python train.py --num_key_value_heads=7 --head_dim=64 --vocab_size=11021 --norm_place="pre" --rope_fraction=1.0 --qk_norm=false --bias="none" --init="normal" --optimizer="muon_variant" --beta1=0.9 --decay_fraction=0.855 --decay_shape="linear" --doc_mask=true
MLP neurons of a small language model. Each row is named by its layer, matrix (up: input weights; down: output weights) and neuron, and shows model dimensions 0-148. Each number is 128 + 24 x the weight over its row's rms, rounded and kept within 0 to 255. Numbers have three digits each.
After each neuron's rows is what it responds to, as a language model described it from the Wikipedia text at the highest values.

L10.up82:116121119142146121151167111162095138099121156115107116126102123137162090088113119121141134091169133077097099178101123165124132116161137139110098109086082148125110124147146111115177151148136140088123134133102117092105127138104104107120098152116090131115107137127160097091151145124144106159116102134125098137135111151136109140127107159144119143134124104125140149140087122128160145115095152129111158112122089144110113123146131103101172110066121124139
L10.down82:128148170112167115139113168159107111126177122137122094124121170119134096097125126103121128153120128109128142140143097118166138149123185129158128137145119113126118163096112138128114127169132118151155112112153102158107181119114111135127123105155137130159131140145093113147111142148110124089143110117088091161115109121137184129105109118090071112122095103155148131132114111123166137122132143121164179101139113116172138112144160129121141101126122091109
Description: Name-internal punctuation tokens

L13.up779:117111141125126133136095117146119119123103150083104085133115162149128128125147150151150104162115094112087121165127118186095090148112152121106157068124122107107137120122142134106154132115099109082112127155154120152082117104104114101164107133133121132094147105101100117107127129170128121115140049167136103099117190174112137082151118137125147144109102093095170118140153148109131181134129154123109152124099122088164149143124110115135131125114108072123
L13.down779:129122114118159108083130141068165139124138105109072109106135167118140106135164115111089128195124096150150093100114133133092171110137148116127180115100123165115163141177144116170124104124127152187146119136107106152136112105154127147155146102140120110094133125148131155126128093090121154140143137118138114100182124102129107125082130172088041126117140109119139131140122126165135113134148095112125168111113137151066129161120126166123128128127109155124
Description: Mid-word name and number pieces

L11.up434:116108139173095123158122117133113144128145165154135127161108115155102134137156120125110144127102144114148151154139116171147123108135117109148104096162113132110145126135136125151156138104115144137112120135148124133079153142140138129125095153143131167107183078144170140113141143134123129176129122143146140171083124116096114112096109170158128041133157122152163146117114148115160100157134104080143141154114114118118118120118090115122118127165119139143
L11.down434:133108155138157112115142135152163122092141142125111098126161111093130150148115106117155114110131105146122121160129151175139110149110135086120070150142111156139129121072112097133116133140110138133161127131144135096103096123137124148132123118088092117145126122115163097157139123122142142138142097098128134148094066159136125136114124106120126117138136140126119143123122098111164121091140097127148089127151087095150134105129143105164094101141144129130
Description: Inside personal names

L13.up524:079173133166138125165108114137171177103087145113149096149158110071098151138150144108148116116137124159131147121170164108129126137112171132148132117101114113129114090144137080121126133115158144157138148142146146106111125118174099092121135148157137154126122080123109122148119125158121106170148097122115166139106125148136115171163085130136141160127160106115154157120142106142140092102148131170145126071133110127117166146137101111102135109087129114079
L13.down524:092155135148129119092144182138173165122120094167146154142134127120125099138104128114146094094138169111153163130096121139131162105127115101135078095163132147113128142133127124165154135132141121167129149129084158083101144120107162156159158115142118163113118156148093105164150106149155143131158125095144146116122129114099123110098156101149198150127170149081147091126132133119144132145131132150129131146163141132155097102127130123109146123144111149131
Description: Just before a name

L11.up206:150104127080141127158190145130129105136123106120181103138104118147118124086094097110126126121173167111121138090146117119123119106106127112141128141136134126141132112159178122160095138138094116102134129160135147122130107086122139152158146145137133154102133077123102099108131149139171105123115125115131120132132123063151126160127149125142153189159166122140134128126124156118132152104104101117138123145138176104109161128150094166138175118198139117125
L11.down206:089134141121080113079143135082154119169125079094095121149128119149114119086098119166127154099129072073142112144076169124136096180164107107155147121145150147112128097134096103126111142144117119182150131128092180110114120139143132118157139101074129099135144142153142157114134123111179128126141111127162120144153163091137110108132130098175145087140134132140115166163150174136115191101158139157129136115155122129129126176125123096133139148183091105141
Description: Number-continuation positions

L11.up654:150115138086091101169115118105098139131150130119130142097083097126102125124100155131132114122116149136139126135090092118145107168132129154152142097125132114152106128167171128153120134086072108123157158146130157162154109104150080145128135178145144096118100116103103130145124125161126125155114117095114095152101119131143150102119148124117090144071183156110129097147136121126115164133126133116120134115127129128128141118124134097110114146114096174158
L11.down654:131137105092166102115110137124181113093085145162141163130104145151149137092117150124122126128128109156148129173112152154101143156142106145167090088115115137096135158139157125143088181181154150105134110142215148097128152146116155135123090140153129138084091137171148131113133145103120113089113118112177106132117093136143144120112131098113068099059121140135125108121132133113097123163125146125118104089094132143155110128159151186095144108122138112159
Description: Illness and harm nouns

L13.up1376:108106089131097134180118157122089083097082122121144117122103101122074071110142099073106118156133147144116138146127101141170153156166124123139113085160139160151136152101162131155079139090074123136121182128116140114136099121125142133103141063110167123132085114133104145153162117111131135086135098139127161123146094105164099141086070126120106120100147125120139134150119102103135137112194160159136143159146102115126087125108164131125139115108137119150
L13.down1376:178148110125134106116072109140134114141097101120098115151120092149123176112125119094141160109128103166129134137130099131104116149123117160092154134114112145122105106086124173095165149118109090119092103128151133110120141150093143120141129128132115171126109148145114089141166127111117154140106128129167109135144081121157174105085148128102189129121138121083069166127093147121100149129172087118135132136112120177149075203167135136125096122165158177106
Description: Word-completing suffix pieces

L11.up260:094118098149125141125124118123101176144152122128131132142136157150137113106160093113078110174147121107084116124127114129102166149115148122158160105144101168098126121146110071110104124088117149146165135148121124126077102103113090117125071114131110169126151151086126116110139148104101193104139106129141135140132099179121092108154096170162066132139109113122111113091146108148128092112123095103122118131130117133126146142112120110108182123160102158085
L11.down260:067133118087123146126120148111070163091112104144155103143126121161127120144130107083107165109142113112131117150100162118115158144108124074089138113141107154142121099145134106109109134108091144155104112143142092126118138115176093162117150113179120148105119141117140130126126097124100173169096130103138144141101135083129138123134139144144027146125119142147113137088135126128143119073113154120130113117103141125134141128141142148105140119135155131133
Description: Mid-token fragments in lists

L10.up1132:114172094097136073127139158137141117118120115121151138138118120122098139151109150109166140132096136110117138124147144094107106106118133083155149149171139155089114142144100151107096145112149117119156132147148147126104172135118147123136183116148103167095108191123159142145172126132155142124148133127172134129146148103125139128105135138094111136104134117110119124175122125084129128135162151107122106082124131096098173129101116133154162182176128118092
L10.down1132:101160120116143113152102136115111127125142134086061113142174135115108142119127092163148111104104151148103155132097120111137148155136124126109142105145102148158145132110156138108129123093080135114119137110131097108147130104116113083168097152097103127179108144149154146186146184137108113126129162139172161102078168122099135135135137140126140111137076137113177099135080132123104104148121086104108138134139088123147133152098166086159112115098123111059
Description: Mid-name word pieces

L13.up1544:120146139085136121178180173126143107144131130122112136136060116116125122107110104162158152121118083123125159118126079177093079177154102127124137131124130121173121107187124100138118137101115114138142148104166146128121108132092129095137156159130094145089142137127112154135145111099096112122152169099146110084119142115125078143153115103158126073133125106145137099115115118118120128135108156139130139083126105131130128145111129149134141139144151109149
L13.down1544:115142107102110091154127157104153152122101140086066134136151136150144079120130161137148095111127110132122094167123097160125111153123129128155154121139133117115102120125131123143074135110115093071127130155166120137156145101105141134095116122120139131116132078142061117116211148117119111146146115139111112169107155173126129145131106136167152134155148165136084125110115123158088141140152133105133124116134129110099082078136123132102148151093109121122
Description: Decimal points, phrase-final nouns